Weights of a small GPT-style language model, trained from scratch on English Wikipedia.
Size: width 256, 4 heads of 64 (1 for keys and values), MLP 704 GeGLU, 7.58M parameters.
Training: a variant of Adam for these matrices, 562M tokens, 4755 steps.
MLP neurons of a small language model. Each row is named by its layer, matrix (gate and up: input weights) and neuron, and shows model dimensions 96-223. Each number is 500 + 50 x the weight over its row's rms, rounded and kept within 0 to 999. Numbers have three digits each. A neuron's up and down rows have the sign that makes its largest values positive.
Before each neuron's rows, "fires on" lists the tokens most often at its 100 highest values on Wikipedia text that the model never trained on.

fires on: "in", "a", "ion"
L3.gate612:519669492437562533528532500477641394454500448468470511479446532410472579473545579483488494438521474574502425543495473592514538515540481488583434503518558499454496520505534449436508543494516569456469529478590459530469509513553443582480514507461539545554507435450616579561457474521530582473463612484463511563387451477562522482439548346511484527479414431485459495551446498518559423593496
L3.up612:443527553407490531524486508483525522442449517484509438520517532486484411460593493513503508510530500557576469516556543413526496512510481484563425539416488472507517487542551425467524555409439576464453469444507550589533483458431492545476477594493526477553498530477532517573440418493529554405584534535558532454453477469456447544408505434559527528567506465505463539473515515546488446396442

fires on: " part", "g", "ce", "se", "od", "th"
L4.gate274:433557455493362507452498459491365490399427528563503488478485511423538467494504500597516563536515507507461522519559482586489481413588446498486493464489539551532506486460464449486465497464491488491450462480463540500538553529497461441416366466532448566469505476535512495482503464526489450504552511518529521397494582477475426526494555509511409455569497479449520521536535579543473542432474
L4.up274:525462531594545543558581483547435476434549516554489493510501431564369504446537408526552561516518481530522596527495539420589524475444525475448502494542567543287381508512469540569546525459581549439531488528515533536471509597550503529480469529519436473458516408537497505492447517412436519436519533516565536516503583468538560538475465457494571518462503462439519377522394537414492433545477

fires on: " creat", "duc", " critic", " per", " of", "ject"
L3.gate156:514573486445551520567561465441461469551502461543444555471488475428461486383556534404489550523451543554542536505601495454503471480503544392490580582493509527520506484518487491482560514439493370388466480449456524554505428485532603557500598496406452563550516543627523527464447485457448489518494508392586468533474562546552439567525523550531511520535430569503577545518549432426523485543467
L3.up156:486532418497441476479481533522433544523460438521419528470493495469468526511606412461507525482541593493476539551562552493476495436541572484492529501489518503513562496434485523496480480452470495560563470470575553544549525469543506541543597489456518574450503523585542383463440548605490540453585549473567597494538474533587484481582543547534471476585442501463489502488413403440521480454519

fires on: "er", "ch", "ed", " by", "est", "-"
L2.gate639:469493509486490470581579606448506440535551501518513456433446524503509491453489445469517472428481527499511520540492433469476477534505449523457546483488520527508492449453651478500576484570555542424581449486445463497469553606523511553508535549559464470490498543564468493515406524440483480489518517473505501459379565536479484580487546499475475456536460413454459511520473479484515424481519
L2.up639:478425483485482530547380599517444512482468568598473524519513609549467434492491488551472557444628589503553505522519510531547477538444568579450488468570448456410542560540438480378479457501468475387496521486548537554488493563465465530449490481498598532512472520473446424438518568571474488432553498541479473468587605543425471461544386569534553472486506520566411497507483386473541547436507

fires on: "in"
L3.gate574:544513485478541497515550479507581446461544411467508494519552483452555502601429582560511578473466507544426447456443474453519482483519502595471511489448507486568472524527449565473543485572505537436522438418419526466456425483565543523522478442429585608414468371436488560514476472525425493539420598522522435513498442481533558553504486431511509452544444478457557621512519487503578541552498
L3.up574:547511542490503589573479561479410508535479508570491609539499567476534532486498666414496512533495508468571502502500455482573599524561470517516498569425456461512435554573538574457587494514499496534567513522408560504540605446535524589512524509484463566529516508411473525545448408494455523425505546515461484526474502525480548462519520455568497519490515455521468512466537512495594411497494

fires on: "en", "ten", "all", "th"
L3.gate35:434463543538522521691443490527497473455631462538427555556494385590511458521506496582541525499415516492461410552511537503461473484443536434503469479511444547513535503461528497442508400461476495439482463511401514586497579491411479438448505608521531496522470479580513538485553528502545601472456488434473486427434422527510511614446487462498445508465556445422503504388494608507532466515420
L3.up35:552524449505465537500499515630507484370499479511530527488489471469500506476504616553494481462501432474460445529582497494469420451565566510622452499435466519440436499499470466473546499573503476483528527518475525498407509535497475458529420429515500594481461455495494479508564580448558489417531525573405472507511548518469470472527537511652438563514553598517568551565490429537453436525516

fires on: "d", "ven", "ain", "z", "l", "en"
L3.gate549:451520489576447420446513454408493494486525413473538508505493520614456460551501565627505551548581417530456444453490424496538582471532488557523521640483522498472525446505488479508606489464336456489511401490525479405395464519542483492452483583499444587473451544549499572456589522515600410559432523506473519465579528491498574508516480439535485488458430547485575503523529535554416472592396
L3.up549:488499496431541420495480599522512469521496523450472500491461509466438453579539577468594505523534439394413467387540523508520499504498566512461473410494520398544476499534539524510442474418488552567509538477457526506522497418465457557484488589446474503468605472551441503520544539527457480598566383507591448489547467540451475573459564548440517570522452550544461524592462600502518488495520

fires on: "s", "im", "cu", "ec", "ti", " of"
L4.gate471:510434531481472579496582429462533516497585489489432477473462553575469527499621552541466504504437424529514388526420486480473482534387499510537495515526428463544432507557556551488483450501486530551451465476460429539524360551481541491533470426487432462503458552454520554555522449417605524523521601524462481557452490454517593533532478554486443526503444514472579431522562481454522527505527
L4.up471:502469453486571479622446543518549554431581574564353492444478474525567480453513505450546492460481464531532515482567537627404522498437481455364426484507494572499477485524450404526477472464487565513522419545557484494587504480394509578537474503600513549404465602484542501390502511590440492489521439512483513570437442628502483498536503518467451464516450437530577437498519417476481495473517

fires on: "s", "it", "at", "w", "e", "es"
L3.gate127:444492408534505473543541480561467509538537483523478399544516467440601522541509479506533517428481492449521528571384426575506524542560360483517512443482530459466481580448442550496487470482508475521514435468396408537595481622510452496499456436533388489495547521485516469459578500461428525482492499478571530465473500514530506510470538459576568477454518581592499414500508504534469554416495
L3.up127:470420529599507484432509469474489488469574541514458535565558532523448482428490497572490570451511623524515535428506494578480578516424430496470488474546511463399546498500501442519474507511456427577527490551531478386411453392492469417505481522482546539456543489522579465456564393474569442544587451513528519490524546587497497509544472486431557482550527520414546454561497593494503564475534

fires on: "ent", "ence", "ball", "p", "F", "on"
L4.gate178:504429490477434436465567565618514484480462517613593498391546505417500394520481507444547446529516475412495505524557468483514483489486470470467555567531490541548497514601438554458494529477496392430535507506459514555516548450497499609434478493501551501603463385612561482518505556536530489596504587502602486551484482475484448538489487423503577568443473492472452576491532549481588515434530
L4.up178:553605522465436574479457573497431478502461410503418472467396510584468527477472541485465534472545433529466457509565543528460520526428545599523530578423373467516520480576570537522516480487447548599499519552525546505442496543419547468524581595474553432489579487462536464534454520511435599445506473484418520429511508539445467500537445528488539439544481466487491494536516470548614555546555

fires on: "ing", "ic", "ment", "ign", "y"
L4.gate602:448443486475513482530408472475462520496610497489419650634544486592493511493517490477436420472549544549562579463532460469505511546466476444444341495478436493468543436453484552494465549461520506445498453545480422454473491485519521462422586476607609468485513512465542492508478502482492518428555546486433454450463527579472570530549526451530630476399540579468483391564531470557558520503515
L4.up602:572381480485462522603471464503524373549581589505412467503524415525451480387481363448584574427516492537538464446505475620551475531519507456535453426526460553575485439598561537457465401457538569428412470458446402448500466463560547524520496440516453484515512385521583451526493630502520512503511503512549486550519485503597558532565518469496414437563479471495493466478505555555552528505557

fires on: " and", " &", "/", ",", " /", " |"
L3.gate203:479598393403479528456530429463490631490482432423494495477562622506491530514484451556522477463512453492540483568475411481512474502529487523511475434440491550577521493482434493516430426535535485588450498465522485497458555563497485554409514441455529552447598480450400623444567388481445546544496550535546481524501472588489428536451422442532556425517575457587507413459537498502536486483526
L3.up203:485479487532595458467449557506434466506530415559562427574532515549426472565500503533430504529514454513458499484539528589540467464514475552553533520466533462507450528560434452459506503505549512497495597503538616531657472435414460480462455484497459358528467555530500485485527512555542438542504516550504527562547490478484483459426459449538467515478506456485563502343463461539379609599465

fires on: "ment", "y", "c", "ute", "ine", "ction"
L2.gate201:505550539487470420512555454615504435516562543508416517602551449462530573526517444461440434569532508547470539527602470428540327532444514518467537574514488533487557543442479588509563497570532512459490490434426453513566541486540429434506516441481513573433428472518518501629533546431482533539527540543512477478425479500545539413448577466484540477449457519373437498537507527442465466560505
L2.up201:469547528526519475583500473502562495577477457462519520521507406488442412459537445459539533486571548566644444473573516573477467462535491512542532460566517494476503447549558583414502451504472613571515529511487537432457493506484435540545490519442487536542510438502498553386457448495430429492455478436483588450565473474491523493483554450502435585503522630548589464517450510509568584396508

fires on: "c", "ef", "en", "m", "co", "ea"
L3.gate523:517476602441499486457522541529517457445533502487406454474538490520478494456485511572530516633457465395479449526519348482584464557495489434519449503453594470500624550540531467531372515501550555538595530446459429534500574472550505468513463552496497579487474525490411582552501436542511511473472448469468526505526527422466478526466483452504473534582470484463501479495526466554432341498454
L3.up523:424507514560481475469557439535583523464536411466455481432429522478498552454639612570489535493420498448482525507517503475633524507494477549553493482554482559493543516498523453464484528489471535440517459550418494493563409501497502484504433528536424568486582569512506513499500473483529455451471489490484488422569548509495556556486456484529494526617463441446461496570363542492547396476450

fires on: "p", "ch", "pt", "nd", "mb"
L2.gate102:550507484477516469474551551485517464607505527532590422430488525489473462523489570449604548496460572555412427584484480512393570504528485569525496527529516417514519571550390562440565435432445413494444459415581489430472384489442508520594514525536519406375531405455564558447442414449453563580443611461491536447522532356619473567526530494485550522444516466549576495455601473512565502476495
L2.up102:622533544487459498490499549631461542505424585499467471552490454490561569575535524546519513515529489484456506583530482567574378476376551457497528446445466488458581561541514468448456544512518424457491476534469577519475462518437576468504523434511431474493437453450486493491526523505492530463508406483422451529591399470440571495443460506556517505489526550503461411526568553415454461409503

fires on: " and", " &", " or"
L4.gate489:567595468524452478456530521402534512438587509503540562482562542452520439562503471473512451477591485562550459467562383446502513557507544558558488531440428456504527545511430571574460506525491544559504579568486401447510471541402526507440562510500491565429443510379573580547558498425512525443467548522459550469509458507527591510517525429570393397430503497451457570394524555436575462470433
L4.up489:562490503546492502437577487503452506497512539464465358353460446526520464499561550601401542511521533502471475515577532505533563436484502519551415504518478516448473485495480547512560463432539476614446568415448517548535536568475507550500476389462465577478524456541457490511579544405571473484537599555576430499610528466458494486389524510649445504520581539607415486490461501480532609426515

fires on: "\n", " |", " Pla", "s"
L4.gate220:510448554441425464539554506532520559491534494521500418373486545483525533465534464488416467570503531461472514504554536529472449541554464551495508410470449533550510550531543508446544553491595496580544563491431442566586462503447599502570473491542552450661530459500615559522515530335431424518516464432566407515444518509468572513537550495524547542484493549538552506508419548552540525507458
L4.up220:521496508465444529433445419572511444538485444556470433508529432502561500451511584484488498501501577387556530540514496485458459476447378535535527438462535578600479452599546479444485517554496435586459541536358465534498505516503562525496491514478585486516551415385478582497573493433483532512477470533502344522580463506468486478449485482517534478480527455609478482475462575544474534424448

fires on: "a", "ul", "z", "ice", "n", "ver"
L2.gate593:502472485587438534498417409547518456476453465501460531519456492568418394613388526579410499556620506523547486535540514422417509473545487545556497493589573572530517519475471439513472482437472542459575516581531488455516528469381476494459449520490587535540396517557573568525382471404538542475499517432549476501456476464492495553501600475527511608458416425440473444577560590447528498514493
L2.up593:486512470553512534482478517564460566506518511515457500496495425468457520409533499404515462474407602495454461499541588546526414442450470388469453496579426527549461443458516498547586526466531502418532516431492604536521457385447501494501537496523386442476549476537569512468495567459555475566585439459614538511473514523492560511497441528484637543465510468585435446496503526546546537529471

fires on: " |", ")", "P"
L2.gate655:441460511458354545477571552573554559508498522545477412459419563489519577456479396561485434515508498445534493457515424550447492519515429614550499534450517527539433530472472506494487520498449493583496527456528431560548493519521485518591520452524465495444425488433537521371611569400433480391542528524413479495519516522501570428557551493518523583558542512507532493466505561541550490453492
L2.up655:436473429414522504379503464452538461516538587538509603580520539433499560446440465536514444473418559476555462458501474551547454552467445550595453551527589418563452507498505399520486519510558466536469602440478621528489540505488485564437574559569424510511524552497453529596533461469515541514467549543466470458551442529464403496502582483412480490485614467540567380462560460473442548438515

fires on: "c"
L2.gate690:508531457439557502460501535452602487462510590606498563505520507485523452483550467486529568487485458585525514461497464492576456523430488313535493515506416504607501580581646462516420461500519482567429487525484465572432590427544544534542535514566471502509505580453382495604506451515496538428524479598398520540461503587536604448594557434451432469594465438469435476484540508532475411488549
L2.up690:426500529521535507527564404513513518463536554527461525485504480587552454527478600567485454560396404478526482481525496484517478473397453532518491487479585522440528553515470540479608471452531572497407525430554496518511574553508465532539382573545507485451512433534460455564445444542477451470581477382389550521474579527517480505499491488367461478457461483546587512453460503537464425546460

fires on: "s"
L2.gate563:460423486543478457483548482544460464516410464509468486449476538482652519497473486450494509419481469467598560541467534498438435473537448529515417459492466462454447525540487484504494499552495401576490476504462571515508524501413531389533522409572456550463408485495440478410501504528520517502613491465503498467550527489503446474566529592448530460516535628558635548429523583507512485515507
L2.up563:469519472502565467454527439487560410429544493483476418549471499527515492579575517419518495520396500522489483381412550503545491544376474489486595519525478469517588495514463523535529482548464430466516531496423448564483489507535543565511470526417490423456597436500576497404551524492448466564555461534437460533525410529442465428433498497442500468636526506512425514517561492544491491505537

fires on: "o", ".", "re", "ri", "ro"
L4.gate346:514509455412540515530593460530571442557502506565512439451489585501435481486506386536546473425564445564531464504567499460512529451492537577614531501507624421581497449519490382464559544486532487459510501457502423483508536568554474551522482435447515466584503505596589411553418529437463547507533452484491571594534513443532506484513603487540526627452462520564544540454472471522493532486541
L4.up346:530456538523509495460498413469473529465443492425531517526542550517457485556457560547541500452479435549568513577477523444514464583575453595458544517422461533450392494514576491405540464498484510477548474505455487538493446556509526458534474501483459551568445456473489458467423565442523610544485587428540474611553451529550510486656480482483362498527536480494476420565443450453478599544492

fires on: "s", "st", "ec", "ent"
L3.gate118:434415536509472476587511426482482410499523402547492536490414445422530544502482493510480553487574505395578531568478497430560536498458406511480435458556523424480559527538536432515491436487475582603542433456445485391452459438534540502398420534507545523517564508492591515514578403409555533450564568479438546567536470456453381511552501463486480444457494478502467439393510552506456435455553
L3.up118:463420468497520533511495455563401522471564543575499609587524514506533509430609500453565476377597534483484536504433473512549541551562484401462413467514434480543426434481451511536433558488465512492526568490514516488540458558414514469455555517503459597538467586508606433446492395592452399456433487524509473500420364518464452483453494459555499478556517520450566497537504460521539588477519

fires on: "p"
L4.gate674:512447501556552486510503547492445445587563385571578476498501478470562510456449609471548612539495560450475528472496520473421598404494513561474522526440467508481581499517500445494542485537465382432564559518498478505521491437373553533480466463561552544578481403585585494529544511470598493460475508491517505463454589425478441593505579456537536633405440547448449482473625502485523500520480
L4.up674:560506406423433528485454407379459645455546529554485475495467493485532538579556481494587384474561457446384442446564506499483472508406537491535445470438529577495466507553513481486489461408514510530585443451447494505500493473422614562470474516506494460544415405541523485489546543492470434438573619469503549439508550466479478499429559488470470445447523431567445535511531504535505465474510

fires on: "ial", "ong", "th", "unt", "ic"
L3.gate681:505488431525517492517506580477432473551570541546437477572456460481533512436599536393560526668531483542475421395462546435556538489467523467454520499403605505471406538508514526504545395484377535518459454519472484466442525501537521552449565510552427447474446486461509426410543559510470431444442589524493428469480510409537532461478540461466417411564502485541514500491505486420486453515390
L3.up681:495460558620507449515522487532433420504354527521467556522452438533431431525532517415483552564491439475513532466447453539533520563534472390537484418468533512454472552564584471493467386532507503401418476524516586491536492476443555451465494446441489480514397587437392463533489490576503554479468572505490483498456504512494431452478489524509545497611526551527529573543429491511433492551516

fires on: "y", "al", "m", "um", "end"
L4.gate225:495565581507574540575549572546547486465482535554509479549500525438405512469471498520463501485492556490426482505427527538529505568500515582457564596429533464499453468420459548534469564568553390567482533488467504465454491524452528428504559412451490532495374390395540520492506544494542516396517516490527526509562406466440534542454520500504455525463420434442550529490520430463532478515377
L4.up225:512598542532584522516534507403556480534452458518505507508494413555512463485446518502594578340467522531480458431449504581431510413531522513537410534431451405463415463512538510506403526551558382494419506513472508592499463496380596517634461472471537409482490427621466427482458493494543402507489519503541513497547489480540483584502436478466488539410470440484461486497504470528474376528536

fires on: "ra", "d", "vo", "e", "ie", "ve"
L2.gate364:466486526532515506371531517590505622515512483517476484402555523453462540497492516431438491470547431430381504410460542417458457476597476457493554527548446485500505484453449509449594507520532414565473523529577406417503443509554528526514443510380500460483532378415504457609529424539516421528561464569489494531459537403379568532564544527574498478522564468504502553486510584519433426421475
L2.up364:409449498506534509439480531557562532468474479571522505416508510543446477474483408534439474526464485482450484370359480450491419521456433459432537538445563466577504472542487509499585646520565454429402538522497496507544489518554519537476526530449520518585529459452475492502469481552417447621592601513420524533363603383457474578579500499490516469503564561503523535510565476552564480452518

fires on: ";", " |", " =", "man", " Africa"
L3.gate348:449466545471473476429491463595492466524332497522437525457527560483505536447554514514541470467596491452474422478484533576474436488592441509563435540482576526566471550507553455535495513516538528484437572460540460525519496506392517427447415428471479474538511526518539534538523497408503527458542510568531549545474454528513576428528595494441553692512532545543476492472487524530461483522514
L3.up348:543514502492540540455525533529498476511483619485504567418501540464479502513414507498491455524462500370394429512456445556518552539407502409570484544463569416583517543507459511569464532474491548617501513448495564455533409523478489452579484531441500476596437500504449517446514503480481564537417553526566443457551496457451525490391455600503485562525562494539458404458481512526504475541580

fires on: "re", "c", "ve", "to", "vi", "pa"
L2.gate404:562535592393491466509572492495508555495501476549509456503528561489525471353557491486575481427439510490471566477503534404600486398498509563567538546457451563534396575537518427468564554499457489513500470479529523468477555454501480511504477558496469522411447443566459526580524486420526490538499508479458428560464499552492570550522520443479495628465394546465454382469451525609398496446514
L2.up404:416478572589553512461623485426453495487514494614533488436513493428510538491466517477452503458517331536448567484440488475511449497434520495545523466473506498505508561486555485554484481498538609480473471600546454407488508477506565556557546419537521494526537472609461435545484470370432578556432519437511480468431552520591528554562566467432567475551511490453481548448503400523461472608550

fires on: "act", "ent", "and", "end", "al"
L2.gate480:540560498492500385554441541433549473604435510519488459448629516526484457532472462492523515446536480467421474408492483512466493524435520595473522522504523498468486506467428548517463504511465444440423541542629529459500476477507404482492451531450571445488475303473556532456439384473509599488498605565480504532524446430490490567417458423499473429468469504378500562521476481549521535482414
L2.up480:531481481595493487527523506566550603474508549563427481385596474529524524452513522447455472448500489460473481543495492516472471477424545432535491506529480594475513519477539507400429492559510429514410553489555517552521392473526487604647512548459485380492498529570532652463496576524482482504457422501488499458420484490428451584536559498487449576573529503466551442510506443586485450439500

fires on: "la", "ma", "ci", "ra", "ta"
L3.gate207:514390553538447456538437520457454561541456533516617506439444455530455423580482623449603598464513556476514486509484517480546526479451440463462534494509408607441518564472529491545516452467499521541397546478426499544493573581553563545479484447438553541472522456501477488419465549463466432544432443512572428458546514420493507526560539466471499551500544522504538469409537519525439393432568
L3.up207:481542535549502554535507454532438593425458498502529493553477470546556595492511474479567477476450510551479491600561577484541464518497413591546440472394485436427486514524454533470523554457406541518483463562559512451460499538619498408510602412499413547525421552510572557491511579471656467454550456532544480497478535541479435478486578489538408519505479454456436485510586440516506535522599

fires on: "o", "ley", "z", "ill", "ol"
L3.gate376:602446581557495486519517432500481574494519445605471470481492518450572471438378465540536506585527443504431474530524455506408512503578475419468484513489546484527488573465583477444502559506376441475432456450433481526508470566462533506529518560460499529524422503522494503513520453496384454559468521481573473482487462452469426516494439480516461524526542458565540433526525488528484573560456
L3.up376:518554541501499492354460491418540507550418552489454532600506541485556474507519538658480480507530361534568488455511438467504455418512576496508531587525614444560551570473485497426541543498501545463513554509525554459518603484530489375509479538508527592449420523449512468515475509516523466533541399507492464479560545400492486492476509580555473554454483524562553515424504540554539482507564

fires on: "mon", "ap", "ver", "p", "ph", "lo"
L3.gate28:482437517586463514517495516461513504521409511571559577524448414454595435473444618473555632446563541509532540581593541462413515505538452378469443617443504584499492516486512432454557543460525515512487411545516563468445433469524521410471453508546426539499525442505477490510402501476480465434469502502473500475495477442531434464615489490498412589469425473457434497583612450520520446540512
L3.up28:484461476555451470561579410464491449491564421495527462497523493513577536489598475468420522481433572442442520509479519452456455510477487415475416543547418505505468599551506485594561484371533586497598503500479448471469546454556415527397490515467468545539499514573509468583485505532551590537517550455528607478463499475563443425456543443421550531507508473497589384435474515493498496417456

fires on: "s", "t", "ation", "d", "e"
L2.gate405:547430498537475424446492491543407425426429476498540473511506437471531435489527520420509536584489404478412609638544600490450535558499482488491487473464540574590444513578608505513442463438492399416528427555450439462429445456491541425511554464499524509463536491537483487506545473527503534600434556473552475520528465484492513511629462460513547541443524495469517511572582466413490519554531
L2.up405:418513416538523557442458552500473434504537477417489538347541526454481486454495506578405482560516606597534501529530454529494577517529426569449472534499550529465565483507457528495422459469481570546561570429493474376463434557554590413491495490536502490535496503489428489457524508502502503471555551449466408523380464527397444481484481525533512468554475444505501493479529588407449604581536

fires on: " ", "o", " Total", "ro"
L4.gate406:432355527435523468533524532535505517485539484564467519456431526542502430390497431458543533481482542465535556502471466459402448566538482492493516457497573568517473586474435419449563492475531489473514483506507499546398429550473511499536448452537470450481444532534510589506491534432477536474438511423513476494520461569483551529564493561391426496488444552515470496446466553465523520516534
L4.up406:542445562483547553507466457447412522532436480477524460418565469554460458500451513515472414571411393520443497533542491487461458508604464599539522452499475510474501550521475576539525554448541469438559591539540470497485479535515557530459592529581548571499457422496425501516478451492465528507495503429590542473573456470487490493566507528490458506496609480473579346514522629484565561560516

fires on: "e", "om", "ron", "d", "os", "is"
L3.gate17:524437514467444430448516526512450610488474393452555523463541475489490499553416476447514562465423512539394507475617633513502600549474470469439567469497485505578534540566513499511495464557605495388475467436364491466512408570526577513491464450475455488542466530568498493462529518479432562550413510499466523524461486484487535517477441440555544509536423440540551518572486506489442465523582
L3.up17:546563464550456487497491435451517488489545491530478453519457525580480503546482433517452466533596499532491422474516543547456482528515444483524596509481462573462422411430439602471584578447500441472542464463556449448440459551497373471432456468512511601504538516587535470477421539444450607448460472458481551490478539509557409457540451527476457496448545559461474450509559488472523580578518

fires on: "s", "ar", "ction", "duc", "C", "T"
L4.gate520:483476579496452447477596570530507521489519512499486404434476448478544537553476547388500417432543538452512528509464493456533496486436412512506526471521506496567425588545579458505438472595572477427456463449528437540421495558496561476597521449595531560494482498564573500465545510479502429475491472472462544554558443463476499488560539502460457464551453389532445460563482446546507508517517
L4.up520:517537503515504481430520480545526448484554492553503484507492563513505609433523508510547573520496566469522468401489588442490391445519497533542499538467429425539595479557590529516501589525452442532464532522455415668546572575533480499553423516618409462544583416480458415576551486469509528478494457540581551504523374543539533455496427505454461422511519491537567477566498524413465490506493

fires on: "ide", "ce", "er", "y", "man"
L2.gate208:481453491437509479453529374442517498560473537523405487515488504460434504481517493525561494411523556525517524400422436543551485512435478582467592568582565518388470433424606584524471507615453495448433561524582524527567470463474464445562479525523506416463528454500442549527550500530492526484431461622461521429498421526432448556496511468499558494601439507399488562504510478459550499445569
L2.up208:484499572525493457563510513407514462458511490524498541477580522419509559496451427521564621513565437475427395576421456475453475422469498592514540616538582495511447461591591424394561574525507508502429527469487510468622548466406422503563515524486519474493432504452467475525440450473557437453483499498487458492563588579457508460486505455558502485461498452560478467511396491497562421538585

fires on: " their", "t", "ol", "ful", "per", "ti"
L2.gate224:613538444445483494450579468500542541455571578560557483381488585537488557501573472511520509511510511389539583388504432477504474415528527463506510612471476472471523561570515532478506472582353429451502558519487528566511510590519482471443535481461507505512450514566460509405524574533565517461498510595528562538466461403619471473478509476492467469442459551442479450522416450475519405499456
L2.up224:523508483508454537465567543492539515481468508501476465561555459532534464512593538646523540606397447408530554507501498558476515517464532528429453546521367540429561475550554516420552362404406530435474499535436445446579523474514520464542494544438422490532524586502494459454459535568544473508594549500410584404530471474535522590461551485590497543543442441497582494458454469444501422488550

fires on: "ic", "dge", " Sp", "pe", "unt", "se"
L2.gate56:510592520468407530538443524483464576520542555495523352356408514572483476537535561435524478571538511409414563554574475491578502434479491529527482480381423526466386510515538476507498445438484592536436429537444508556498483562648566559488525510503464473561555482493460450453538464467467524534428482533468514402554479507501481499539503571519528503581486428387463458470542452499521507532483
L2.up56:496485502560546432511527461537446601523440467480524476497480456567579498361550430526404562403551472422533497429475476576558409529451459538573364475514484527535504553518532500475498542509473481450435524455514458519549472436516457492541494434495587464459407495550453415484517481505596544488532569536463505464485590571479509458484540495383536416475449463438503539503465479564565517541476

fires on: "ine", " also", " still", "ment", " not", "ft"
L4.gate118:541515550483418422530452551623439551498509541454433572535537448393497404463440539483495404514576497477467400453562514529465422580459496535497461468502537523514494511500458524505583530488423487486547548519547595472374424525564438470438529479536536584484431467514587516476505469520471467536557566416514475509421488398510488562465482383486529467485434488442526423484412500519525583557514
L4.up118:521451446492505472502460519430595491567426496475440488453508457516498386480503590576409568429574489563571457484487391444552446435599415525530571490449469460552509477643477530531482516607431442487547519513510519510508508433530538509515518410699514551549468453528529464461486465508553518514463598525498541393455499411481503580494498485506502470424475519563503532521485499528502481498466

fires on: "s", "gu", "ia", "ian", "na"
L3.gate698:514534571485455454510471525520522385508527500544502525537487508581504510433424463481530494561548485481490424492458567452593516508471409491445448521595464570539481477540547602555467500452551437510355465430341495413533491526447462466456434520574489504455450550511562435452495563475458543564508549526436487413618522541529469500559466459553511558539513543497539507575504553520463482531500
L3.up698:494522549477557459554489435527516434439517460501497460538494482458520502454421508448607560503537473502576577498468540462538526501491462507474446467558535481527528430529452460538518599458456490433468501503460520447613556489405534508541425481494522446565504545572464453503548569486472559515603427500505517530501497595511534495546531546439511538631466481447428453572560454536510594467506

fires on: "p", "or", "b", "ch", "ome", "P"
L3.gate197:532498583519512428519571520553489495553535492481437450405485405478545503515482609461534487498447530471451448473435538444559399514503380517479534540579398504489532551545583511497527533520459527514489421497466557546518488490558519579499431536503481549571456447598578502477657574503607443459486562527536493473457587473589525489421482532510515543511509538554580475487537480527569585541513
L3.up197:550553517477480520470551501497443517485520481468379539475477429526504491552457497553466497582504465475441572470619562583476487586476529492543467495445483492469589471609439470505543469546619540463481521499521502539509460481478511517482489419486419492523502479517476503541539575423443513522505493432567584536451540581481496530518516499495567544514484498503507531484537483463653491474445

fires on: " =", "z", "ium"
L2.gate1:438498467529539428401473528565495540522452486609576486536487542559465511473536580440448487520533388416432483499485509411511534432520537491542507525550452545513592477412459402461474514398454441462552521549486532533477421502537503558469474528412510528537478553483559473517519512516506436587508514582417502451565510492508460608538556416493459557423502506477391458504435540529554520590411
L2.up1:583467502553480462483504589584451587429503578480570565573507495510497555515478462420471489550481458466430428473477552580477458540488554418527475550459502522649486496420562505472535511443464492430525483444435488494450475449404467463522502496475549427588478553426507540563570489479493468533526388383468444478492538524422519483483482562374459442467491511574534514481462504493471565430516

fires on: "ce", "ol", "tro", "ion", "ill"
L3.gate368:407458586533485516508505473555544499469449496547582506534427425553537476476499560511539560384452396540481566472578418518494436473520514439469504499512478436510483515463543510415483530516369570477426458504543503520473397482434462477592473515510486521490419511577522511541480464477508493431536563522543470562484475506461539546461548463514498517485481445474528517405517582559575462572529
L3.up368:489485501584423479458436550436488432452469539546572505593469442534511483539538488565504529514499541547426590486516498475572516451460555478483563498476532412561453469471490478487483511522544503477517527486612551553492418518470497393457473463421474540529387507349527517498496415530412401535474557584500466479418391466531473557476496492506573473480546521532462573513474578452578535538521